config.toml
norm = "rmsnorm"
positions = "rope"
lr_head = 0.00363
train_tokens = 732300000
dataset = "wikipedia_en"
MLP neurons of a small language model. Each row is named by its layer, matrix (gate and up: input weights) and neuron, and shows model dimensions 32-159. Each number is 128 + 24 x the weight over its row's rms, rounded and kept within 0 to 255. Numbers have three digits each. A neuron's up and down rows have the sign that makes its largest values positive.
A block is one neuron, or neurons of one layer that tend to fire together. After each block is what it responds to, as a language model described it from the Wikipedia text at the highest values.

L7.gate192:116107178134107155155134099124114126137125110164108105134110094136107134088114141126136110181116075120111097128186141140107113126127159139130135133100133123098096172083201179099140148164125119147141111143159093133180123147122114138141154122126120115124121113122148148128128133158138122148098100160126105114101157120119151134109141197103117101132149119189159151112130099147160145163142
L7.up192:118130092162128114143069128114108123114113141120122085140103117127178113074154142125113132124095080110160110168148130147124186128195149128135059152107117127119117143167077116117158151108148123138118113107126142082132142126122119135058119132122139090137172156156144128157127120136137107116097168150110120130105166098124152149116138147115104171161138139119105127091107083154124138140092
L7.gate486:128177121155148160106138133138144106160122134116126117157139143142109175131101145151094143132115142109127113111130113153144179139168113150124085107166139162123158115136132092156144184126124165159112119113113115136114112137153141125083100102126136144121138109177150159132132145148107142122137109103110128108118087121115103127077144154098111115162151109132162134095108099146175130130130
L7.up486:130124116125132120162116107193099133141132129088145127171148158167123113129125110098131137149078139122100141122168140136111141119104148115111129119114102209118150164114129106116146147144124128124123102150146122128166112148175117112099141122136116113120112136111135136096107196176113151138113108134096135129136148081116164109154123105134114114125070102111122099123130111170128146155102
L7.gate495:149122135155125110158165179134101120168097110155128121073131127151096134127120122163165141132100127178131113109070148126108139143135156146112152143115095187115133105119112116122158133115103141117117126178107143118143115126130154103144158130176108165111120125121142120113111145115140156112139144134139156134104119150131136125084104127099099137111114133126123183113127094126151116107134
L7.up495:095081129116149084154133145157114113117129098119101121106169097167111120101192124158148117105099113100107118107155134101112132124136144112139131097173137109049166103095128142099139127118161165081159128113126156166128164113117122135162136112151138126122125089097131148131149145094149114105161103133112110117118108118125132119086118098115123138171137133117127127128141102114131118104115
L7.gate638:124127116099110114097138119105133106107109068170093138133067156133122106085122092137123116087102159145109143128129126171168103110091098114125125131149156096141133143131130149143078110141141117118144140141137091115174135144104119088093139134139125122125157072154174134136082104129158116092129132147087152142164132137109124070145138178132163154148131139189134146140139100148128171141106
L7.up638:079122100096154103132164105074104140154095133178100104119100114114160154123118090139110169150118167154152128137192175144133108124096122082147153137115149119111139116126119149108157157121117153115086120128139105158221081153112148136160090167135159119167136102156125147131096127126104134128143126137095126126130110086170118131131133147131088172104097129093153127110105147125124142091152
L7.gate700:143101144160163183122130146141154141107163103094159137155152136140090102103123149151125090098097125139087129115132147093159127111118149135110114121157113107083184134118112112096148130156137129175127123137158119144106141158111120112117119145123117075123151133135113121115146119127064149129137129141106156129121107116124154112092149143083094131141128121144158142104114105151126086138108
L7.up700:093172145071114141133145155102116137127131112098169133162123149113123160130099089152104133105149120143077133155128147149153099107117117148163132152137134128091122128062183112158099091150145160141098107106154112126117121111111129147120197144090141164106075124115114139104105162130120134120108117145182130136153135121143103141144156134164116117111110127116151101102109120100115096134142
L7.gate797:145115139139152133133054173137153125137156118124146123107159144123136105143143145112109082174120138145165136152125169125129157147126079127130127129169110104149109117128136096113125162137097079151159131106161137129122158149094138095151161142125152090142134100138106154122086111116083101131133128123108133096139122158123128124087164108128128151139158117169136121069082092128131141128106
L7.up797:127143139076128142096099135146135155090143115131137123103128211112108113141110168096094165157102140154131143096145118149062129137126154091169095154125090131107134122130147147088111130134098117149168181101165099097179094152093158121108149152111134120116129136138081057120086085188121129134128099107157106124128128170142107092120154113091077129133160157126175108117175111124128142119120
L7.gate1329:152117144148131159118119119124123125125133137129103090147138135124121102169146113124143141133136122138130107129101159090084142128109122122120081127131164159127153121094118155118074125126135107116128133099154149140178144156120142130099146150137131136057123111162138128149120132146094120104090115156125118131134146102138157121128141175096138090141136120142155141118092140171178127115118
L7.up1329:107091124169132135155092099113124097076137160124134134125109172150068112106126123130133109150105155160117153117141129114158108119128094144106109123094179112142144096128101110120097122117139188142142167115129158137178172154137117096122100150110148136115121107159127080148098165124101117101116146131118167131100166112096130105119136129118144115117139142155135132133135113190115127130132
L7.gate1358:182161161148148103115154121136084125118133098099120103157148140160127121117141140113084147146112139166102113115091145093105144131123119098125136137092146135121126144140129127127172163144076100143145152065112136138090149114183099083177126113163099141150088110125155146118107128143122130148123122078153177140113078156089143102128136139139103145132136134133164159112131138090085138119157
L7.up1358:120104131122096160128101130142125142106096122163112150093094137101112099125122131117125123141101129164105055102108180120112141149115075132134106105140137136111194146151144140115153112102108103102104130201107135108156116138149138136122127107108126154152154127136149119159155139080129127140140136149129132148151122125098115168126103124132166123126175070111137139145141112127122098144102
Chart and release details

L6.gate183:131106137152124144114126109112118086119134135147087138161173101137124133112102112138137141140108130191075151113141154156157180104082123131114148095142127126119151167134134156100106127116124149122116145149118139104159098082165140154109146146079168128157148112132134145115135104198107098138099157109137097095160131142125162131095166149137121126090132143130123149142149161140147142142154
L6.up183:122151127136145169137071085134113111123141122119133088141151102117132122129083134126126126123137092158102140082129106194172140152088164144115106091111111158103108130136100111157155146135109121127147162146127155102110117077129136101138085133139163131141173111099151147117098110140147095165118118148159094172115138114156108130100085112162115102126118095121115120128125116168147089180129
L6.gate316:118142113197097108102078102110109069099125140160133116104167090113103099088132120117134117110108139112126126148129124137125136146134135126127131139154190085127105159137132094136125132154134111134115139153102118097103126127134098160105075124113126114123096113171146143142149155131094115173146129090125103087137135171139142102113109125173087141114138156134104099091102116179147125129114
L6.up316:107144108193083149144115138124164109140124105165127144104142126109120131114189153146117110137114120162121168139138132124119135117180138157092113104105134108126108076095150105176140150118073118124146133123136100085121155145134103099151122134120171095106103103115137161107183148171131104161121148076134133123084143101130159079151103125095095106127118141124135106131119135132156111093121
L6.gate530:124123146147136132157143159091121100124119139120120128108120145147130142149143143127109156096142120139138156099139149138094163130131055100147156117139148136123123137147150118132141096132083125147124105082143197121144120138112127166145112145139159147046140153096134092128141108124119170132129112100137147126141109109150145132143136121096106152138162085150098066094150118153144086207125
L6.up530:142153142128130148133136108115180142156155137107108148104131120148135111138124126136135158128133139134102155134093094109141127130129122120125128118144129096133109099120140077108117113125139135129086093145088134126154081131128143148106180156127100159124081147066122118150173125108113140114131147114098097146120085158138131170127097137152128139147149063145140098121114107125125142153092
L6.gate624:145103130116097106130125131103172187120087157145142135164128136108125117151120131100130109101179104109124105144101118139112092145113168103117138116097135126135164138108137117151064161139164156150106131093133087125132152113073132092131083128115097134134149111090147152132111122122090093093129116107095107133136116091154149121127110076108117133112122152112135144111108126131157150115111
L6.up624:123114115142111126164139122122113113142175118184145127149171161129144092118136111109157111125161156118152138136080131137144135127116178143116169156104093112148145110133172192140150140152123183150174142170122112122170166155093161097144143146108134104120110069158132129131129140098130073121175130114108093160144122148099107078098152120167123086105125120114184121124076108121153164125113
L6.gate639:093149153186161110162106103168142131153107138134120100156136082098093125111125140144084123132125120131144135155162140122138149112129122124116094145140167111158125131097118145162149118093077147156124149170174118090145159154076155115121142101128121171171127094158129137135102178079119135149106190138133156135153125102152121111158103102114136130104135117144105113127117123183139104157150
L6.up639:135126107151097152135145126190122146153101107091161080139163139130108111110177162118138160091110127131121158153149107148089154132129142169124080127097131145129099111121120179101125155137151143125156118118123103117139075136179129112145149139123127141123125128093169123115146134138120118136118137105089110118125152111154151146103100103112137121146132134113111084134103101117102116127129
L6.gate658:118096165108139092118124116126116131159163155164113047152127132145113185086167163166145108150109135148108105145107127166082161160098114152132168125123135123161105151152151158144125118104149141142096098146147180089137112145142103144113152130118122135127147143136127121103108122115101108127137094145140151098126128088122140140132096158108114123098161119098148101118169130135161120064086
L6.up658:106078162147174099093127133134119155094134124128108096134136170110161160103132154153110109149136146126133104151117171165111154132148121152125163113112117146112097114150139110159122149153139176127168092140135126115166150144154135145122176173106195125132121114095143130155139128123132111109121129098124140120188121111135129153157101155090111134166163089133089069141122150156151123098102
L6.gate762:133103138133128093147135161104108123158126129108078121088162111116108152140098140105157132091152090080105115100159172131125140133105181133104128141130161152113095132099163123109161128138150118097120104145141088134117096091126133102078146106138120165148108135134146113108099123128168141096089151096139111126118145099139140131083150125139148129139156139118123121095146048109145153102147
L6.up762:127122094130134110110144158133115162122135147145155099097174120123173151115127131154170134114113144117088124150099128111065156119122126176098145101156122081057137124122165100150152125149168106147110128109094143117171127175107133139143102108147117172086137152082109114165098098134121091135154146136128169091126118107124133097107135108128125093116100145148148122156125135127129186105110
L6.gate1406:169076125113093114105165109114153140136118069103117145143095110076141111091150106131153115136124136140101132091132091146154152159111130144134188132167116150127112090153133141093147138117176160118104145116161139099152099118092138150144121133142134101131151135122145156077132132157125120132138155128152141150118131110131146147144146117141146172116167155100162154104152144072170132137123
L6.up1406:125100109135177112121112120169138099084156085107101165117138088126113114093191126142097112088111150163140108112096124134169146140153140151135118114114140134148102124136141155131118114121133099139050099124164152095138151154086129150121129137088144120090116112157147058154148178167159106132139165122154145136112132161117124108137136120121071114125129134163074113138092117118140135103149
Word-start fragments, especially "Se"

L5.gate1287:097113117131072139127110128150149130145111143165128131152123101131078120067111098124125170129123139131090101168111149171097173160135130100139157160091147140143130133108101113076114135119103163175094113132148166124114118120097073123132141141101132148128161111119143143074165137164115158108128082105105118140140123125145122131157112105134098120143136101167123153122140125121127154134103
L5.up1287:143115108141112088126123121116129137079105095115139138116097128095141144094165139130109155124146069171131097108067153118111189138132153117153130136135118138140103114150133089127123127126129141123171184100109111129123138109153076140121151152082140135113087120129103158128107155153140090154107131094069093110120159141113104136164102126144078125155114128191088082105133154145134168139098
Verb stems and endings

L7.gate330:134115148115129111115147137111101134110097115160137189118105127126125166137082146121123132153146126169131097093094095153111179130105131152142115141102136124116094135152131128169141174138102138115119174087139103104143182084086102117152127175087116088123097151156180153115148112108144100127139108117114111123120148171171172152128121103165086138134156132193087102164103161151137138115140
L7.up330:144106140124075140104114103137137116120158112135086141131138197114144088109114148168162128107151115121095114101126125155128162124109141127171138159136125148133141115099129106110129168121091161135110130136116099090135129111108117138150143132129117087096107091145108143145159070147131145126111096096095106128146128125119157143127144107112120104145121153168092128125137134098129174147138
L7.gate410:078106111139139105171129107101119111116119117160120144149134069182139120151127142123098112157118130124143094115125129130156111129106122181126100136158151098097089092170156169089127145185144165127102162163154137162140130125107117124158142141130113137073103140141141126115136132128130127114100112107116078124166161147159149108078126073146108100111137124093115131121114107110156117161130
L7.up410:089108138137140146165148117075103128123127114160148138101107086119102130161095118134164078150120079136108105154122146177147151106096101134117114123138111071130110093132152150182131148103126114116147153120143133098131107133116101116120136134094156122103127107139093139124122134147147065137114103180129112134147132132112143114106101106107138149130173184092119101158109121089121118106154
L7.gate706:104151117152110147152154132089160081129083145126151108110095062157148128114080121100119133148082174157135140120092098155113124090133110084108158167140154086127117112140108169133147121147149151153114161129109106114171177129145113138115104107143123134139148132134160163104111108095158116164142100128124131078102112149167160148101098136156108138149141160104093122126083168115119122141140
L7.up706:116124114119132150114102124110150110146139157123144113133106127156119135113119097132128127144122171164154125142095170132054140163127164149171112152111149205158153120150150120122142136157106111095161123125099136135125151193162144140162132130146103170116100127145146169113108143078112130158115130135106110091112125128092117115117134128111128142148129152123126128141127119130171138088118
L7.gate793:174167127125109107125118111119096136107161104107137159113112111105125126064161133148113113108100124140156094078073157118129154147126153140163127067111155159097105107109175127107124120103136143061106174144150109132122158125127174113117111136098123094133120098112120143183094131111151112157160109118158143098118130152145122155155127088101156137173096137147117129132100098133103113110130
L7.up793:147187139132087130102156100164133193134120138125096139130071153101109152103143138128112163098139131101119142130159116124132204100142134112161159130129166136127086100108145129146135151145158114113118150133135144150102110109123178095140159136137161122158073114115110141129179134129112127144111123097168113135109158162104138144162129145092172103143157133134130162081138069115112116139137
L7.gate943:121095123149141114111077098131126125132138111131110175127149120117156154113123137138104110125159110105120100099143134102110122156105123151121149156117161118150157113117153090112114165114114126128120117102099159149175145113107137137130149135110129063133115109129127139139122112139078146167173119128134108112120138144105146132136112087149160084113100110145154132130113193137172142176173
L7.up943:102146138157133105124107072128094150137175181142145123105160162133125147082087110146121155147170148124111103116123132144090139131153144146113142150101124139106124122103145113103137132148139135134161150084094140136136144164095142125103128113135113122106100100123109143143126113141114128142086117145139123139136160148109137175128133136142136095129119127156129116147119115070112154185144
L7.gate1164:119170141113193127165126173102139192056113156134135101129117153182120127114115115168092137117141104138154152113123162149110126107157143132150169117101176151116149147113112153118110145142190125115094120117169124100099182083130134136128148136146109121136110113149117203091107095170103138103102066147153091129144115143176111108134101133146161114149160126129141149155127113146149153109120
L7.up1164:092140146173157152102139079141161104067134139130115157118126137093125126115139097133128113101150109181140124116100165091106131127117128124120176156136143123135113117123097106101099129196157103142149113139164116142123133093154152136080134135107107135154079082111173156116129118158145145166117100121119159117117141076142160182117138097143147119141130125194098147118125128165157069130144
L7.gate1469:100137118152091128121121173147141118112121123130108120123108134097132086068137143150141119140143121124098123084110143150136148121152119087157107144121148117140126137125132122120098188153134179125151107122103116104124211154096084155152111121142166128133111146174182136106131096157158147127125139116162122139161160123146114119140178118159143129073189155123129108154122126113137076121142
L7.up1469:123127154108153082108103096112106115154106126129138166156099054116157219141107125148093093134148114136181109144121128121108127085154155160109129138156135146113144180101145118116138137138113102116130167123111129137122131136127157132119143123150110117167120110179106186147126108092107141149134074135164115110125129196126133131108146154097105145159118134154144129110125118112123155139122
L7.gate1505:136094128113111118146142141127127160125096161092103130150147116097085114146110145139151135116130148157082123066112107141107179137127098109124128174162140102155156136139108180083107104169096120185124109114140144082149128143099141078100131104188127142122164109123174133113165126134148102144193133176132126174135098145119125120120131130144125079143119120079102145135134160112127165127111
L7.up1505:083137108127100146136118089144092123142109175163117151134143099072127068153119123089138063090132140119159136128154146112161145160124118119108142129095155166132119079143132109141126130077112129112141150120104118165149111093154169103141133125132105116188171126114097155085174098179128090096111131155144115129158134135103146150176102179128108152148126118140140089116088144144156141177144
Verb stem before suffix

L5.gate702:125113115125110062160159100116145108147125132138114094135136143123162104130135118165111139109092114120100109119126182147159125146116121111130147126132119145093122157149138118108157123113133149100159145089106103135136140111134139122116122099154108149145114135104136146147176116133056096145105140160169139118116183123189099110111152167081168098074134169158158107110125125149138099114150
L5.up702:119129099083071098158150129130155133094097112155106134091146132186158088168098109147155118095136107153104126112102138101127116110121174085108143130109125127155103174141123086122172133057108167108122120151110118148131126099140120124123108136160112133141113124115121133134138091152127113105114138092137121113121133158157176132131159140148128128096067138151163124143146148154173150130165
Word-initial fragments like Ex-/In-

L6.gate36:104109108109111167112156123180116116110125089150160075133111163117144152113104168156117098172125118184126135151123153143134207117109103126110109128141106135118169103119156129099129095091117142121106130107104143102111149135123067152124139117129157152136107088167149165132128126120143145152167069103111119149105103091154092122067131156146111093110132092090151186128148100141179157139126
L6.up36:102148127122126157125152132111126165121130104138106112127103121115112102143157137128107117147098152123104088155144141130128104157145111127154097130097110170087109116133138100111125143122131161103106145153146147112125174149099094171137096133163161133111162146152126075099120113091118156152158117094103139141082134131104135147114071146177134123141123163095172170144089085084170145081150
L6.gate259:112130120163149106179124124133098105070054148136141136161136154101152140121117163106122156124156123109138152102075155132160153140138114137167055109107098152100120168124097128135122109114144127100106130111134129110128166112149143117123165111150113096102132101144129130140150105127151127130186090153133117129144124156152127108131118111101180167142074129115128164106146135162145086181116
L6.up259:136152118121129119141121102131145144097099126119119096121154117087115122125100136153154155124120147146200143116165154150134140150144123144132137114154073122147144132125120130147133126170125129101113130134139127159162130135156126145119101123147125129126153108124077149113113140148153129149114098093072152125115101116111060099124125130152093168163178155103185142084139092072134124116114
L6.gate801:135094127094136076124083119135121137118141104169105160119136166136099142152121124131122129170128113146097137110124132140144138076102116135124157129107156136121114115148107137131118159102064154093103115130125134105145122129112101117097107146156111165124118150168105144090131113162130114125133100159140127148127120169112168131125065148189159142143166110090135143134134121107103141147121
L6.up801:141136170119136119138128102148115149075143123111115127135158157118096175118135101130127088146097102146142112109131118152129167138099117118104083129105126132164127098104120150161134123151106140071106126125119149123154110139158093128137115134124089162125140102167168143112148129151106150125118111125116133129161130099108124137107067115115113116148130094116120160170104153139146119132123
L6.gate1191:110112145147136140132143109123177105119101109155151166110127181131087063102161156152138106106138126132156180151161125135149145097077120140104101162123098125111124136098200156166128126162094143100140130134189108113152125151119112126126159134130144143145126100126199176147130160138105118115149117106140137137106110141108159101157137148094157132110086143152122121095141089084110158166132
L6.up1191:117167110142090129139118110114149111143106105162182129124120142096193140116160149151126100162152120110119155143146116146110148108165127120134172123124081185115136109118088135125072113138149122118119090144128131107101125133125107095131135131123143132138161098105145094140136119118104120144158085128159119114115123159073143140113091147104107150152092125186111152110115151093118113130109
L6.gate1373:133105119133090144131148146134125113131143117121110125088131109091117135124181085121153143195133113111142137125165172146109128155108129171141122135127098169116125091105114145119090086153125113108117109123119166175141150096118120132121129157176099140085145123144152157111121145126115139130154111135116165148094109165164132152120118139159106115119105130141122153121102128137148107139130
L6.up1373:150112106086140131130170147141122137142120083110089153104124104123128136154153127106155123189134114150145135134144138123109141177090110143119132117143118130086145122147164127083061083148137108132142112108131138128097174111122108112126128141152140095092163073118139131111114121147130152164146093116105126113134136167129079129150121128143152133144118153176141124093131132138120169123169
L6.gate1400:127161103165112101115135101119135117088095100114134143103098143106176184175130112162149093140131153134095110170127128107144120103091135089098117159124159153121143132135156095136087129148125128131128129111118140125138126111123066110109183104127104133115139117140147133144130125122119147114140102139119127119105121156146168127105138101108098112140133171099102153146084108143088132085147
L6.up1400:120105165138160120131112131105118095131149108103129135131134071110142131134110110116164136143146108158159094132148155108160160136124121140105130115141117103134109105081117158130161114110152114134120148154138111153167119159128123138148165108135146125109161191168144127136099096114129129124123146089096142132073126129138123122129138089157160153110149108171127152167153095141135148108138
L6.gate1489:106132108170132154119160106134076096131167153124124109128081126120166105113120116097108122150117120135122113116120142120155181123152119106147144161156059106102160139135127136142121134134094114152108092129116131171100132150093096122159106156094122168137118138127183136120133143125147117152139131143132095152082145155135123120123144098116108141117103122101136179113096123125109150105130
L6.up1489:106141107121160110120131092143126124112135132145150116129117112130152125138056122125148138111121140128090119154090145128153132136124102128155120120107111088107145132124097160121151164153108078118131111177090114123168160113095099101150128140145122149130140129093145147115116172175141167153129104138104149114137152101117095145142111115119125104165129103099120130153098157128138122154119
L6.gate1513:165119110140118159154145117148150147131161112144143121141130128102152114141136186117194112167154102144141143154109135162127157122148139092090142151116150113147140103120088132104125125166158121102120132144140098168093159136132109126129101130120133128148142085173108156098146133146102137125126141104103145119075176121127120079149110127105147122164115170096129090145138108179141113112145
L6.up1513:123131168120118166086151129127145127168137070140130076119155135136131164141131142105079116109130088092108123134120128138111131076136106104120092116144163116081127110136141161107160137159122152163134120140124135131083142162147120128140132131186103121142099133115114104092150092156147139131157158120166103129119058155116167147092129088155129172129110156125115112124132088106150132131096
Wiki article structure markers

L6.gate109:110166136100116086143133153138126158113104143105116179109090061091087148093146163143106108138103119129103104127145104111071142145128105163113093126102106129118122134115092121143118103134110150140106121152136138158090141119135148120128127093083140137147121126147165112119148108110132108172104117093101144096158126135106171099146131113093131119088113128152133143119144164122157112109127
L6.up109:147109161101118091104144117116172138111166128139170098109103105082157066159110172143143112157123097178138071146112140103132106150098129143122112140144127141139108162152112101130133177117117126115142115140106159173096129124142157121104121095098122153142137105158104095125163114109163114111123084162169131106140151148103171139155118153079172109132161116119130121098182144155138120113107
L6.gate265:118090136164096141109139106118103095105135140138140101101119128100150176128144122151101102174154117124157159127146077132146146164155115141165174128103087158128118125138113107129181182091108153136081077137117104123131114167109109116121149101148131159104140146142112128144104156124161141097115126117140134099117134119093142165166172149113128102132114118130143095144149098118108163110134
L6.up265:109120133116123086147145115138133094141133111150084095164134135148110118148141146123143145153119112136129108143118123119130100139099119078137131156153151118104108120138168134108133166138135140154135100105117139140107124170127121122160108140119155098124115115146088114150154135135129108124143099170110166101113108137133151160128123127099111085084119157146136119143135157137107135123124
L6.gate833:101120149149126123112155143123131133153143104122154142096153086096109133166122156129149125121109147136142095107127118124123118117125119153170130169156156124154129156162142170131087128125140094113125152133158126154135127124100135163175144112129120114161131139133148127109130136102187107141107140093117131123107147168152129096129126112126115137137131136118133138156099078139141111066094
L6.up833:108081160140108101097144125086122072139121132140141142107090086069090056143175179123128121121152140086154151118137134146119153141135159144132080113121127116131148171118146115081118121137121135110094178169149124086151109141169119146115142125154125106120123111117148101146142125125153088106079125118122130128138144190136119151094099117128127111129189123119133154159134093086178137084139
L6.gate928:137107148112094115092115113147162138085133145141154133115116138136135108113122087139084140110106080117112083121082145123171129133122118194115127167158141074166180124166136121146142132089121174101146105153129125091138149149148140155096111152141125149148157129082114165165169163135149144170127102089174155136134107122152140121126138131118081113074159106151099133145166160144115139107124
L6.up928:140112106103141141166121109158125093137140128117085093174132160120121142163155116112127094167142116112133147155137090133112122100115139145138200155138100108112154089108115090109117082135135102122116122119133099105132108174138134154131171109137108134093161141116102151105129108125157153160114111128130152133088143132119123120138116186124170148127124146073175125142173101122078144067138
L6.gate958:099151099143112073148138133125142129117137138124156143111126145101143183062130124125120101170157139155155161120129131136133117102134156162118101137102057131075154097109171131146114118091098124180119142174122127090085141119148108128109134140146153180129107126157118137149122116103169137106143124175131134147122122141124148123085153090109106159105129128176124117152092123124064083166142
L6.up958:156141129138105117100105169148161138118107129144145145126121124172112147142120114136153127119149141112128153156109119132130126132145079142148122130133115153122113073132151074183116124112110155138110051142153113135137104132140137133116142133133103085103118160159124116127088115133158152148114116123133087140126096176108128111154134127114097173126153172116118132127175134137151148130117
L6.gate1052:118137152124078128138124114143112146116125126121133118148075159125119118040127106109096144112141119171130089123079127154142160118137134142174137136104152116155166151135080081136115128122072109113147117143104172142118176123107115116094146142130179113143106163099144160120132106118125124101095124085114102126176147121139111142179181151166095093101154114135147102103102089070168126125117
L6.up1052:095119126134118124101110163107122154113121153128136128093095133132133152126122107123110178121130148154110092133098192125113136107141076119134146157116148140171152143147090127141107169137126145116076090119104134122132151095153062109123160185177172088171177175110141119087143144139163123152164084120141102148149127144129135123159137139143090113128095102149132147125109119114134115118107
L6.gate1194:081156135138142129137126137116102158110134101161102117123165119153105110101114155125104156118137114100116133107091150097122121139102145108186130147135124126150123139111121112137098104159096109193117119071173159092137081146137135165159091143137085141134149117101137149105134109160164119145137150129166131102148125124125137149175142097128090144100164118133127128086122132164132114170130
L6.up1194:136142122133132153127139124108061073110155157105132140095135134138087149097106096136153131130119080106072143150121136144146150120089091124174134154108142144153140129154129148147167142160105183116137173127153046147109125078108156103108127127166093114105119147086106127135135189143125101127103152131146152180146136072090108122166144049075081152136151154140111120107080122113162076117134
L6.gate1270:121120163134152074141126134116098141097145122141105115149126134145125125091094118156139108128107136168159110168102169145125110108107096113166084124131120094121174147168131141147092129154112096109126120121114129092141174124113148098117097109175128123107139152150119095096131131147149144155103133095158109150118152109121154169127144108127138120096108140132093133122113117138149139129155
L6.up1270:142131136089160095114128178137116172125120133121092127110096107184133128133118121162111097138113132155095135164138093141142139145133113126134102168126112102161138146107110163153118151137113102122065078141108122108138117100117144138124140158163122155164165109157121093115132107109117109155161111097100076160160145109118167130111172102137148129104118116103077125125111096116169153124142
Verb stems before suffixes

L5.gate701:101147119173124154144099160132090129139130133137105122139154116152140083086128119121127096157110067083123126139147176123188141114167131165085125138132144133111143126100124137092125096131133108111124131099179132147106130123086105123104133148134139116120157140153153136130145098189098140138178096152103133155110111104116154111160100117162133126155155111126118145132134108179096139106106
L5.up701:134116126117115177130121100107081127092144076175129110132085134127164135132126084085140121164171164119133132120140102132131155108117139150119152173129128108153125135129099101145094139126148112117141109086140137129097133123111098148121182125134140126133134103189135160146141109186162132170162096135114125075108144127095106090107124111132125178087110127143153111132136121154153137086130
Critical reception phrasing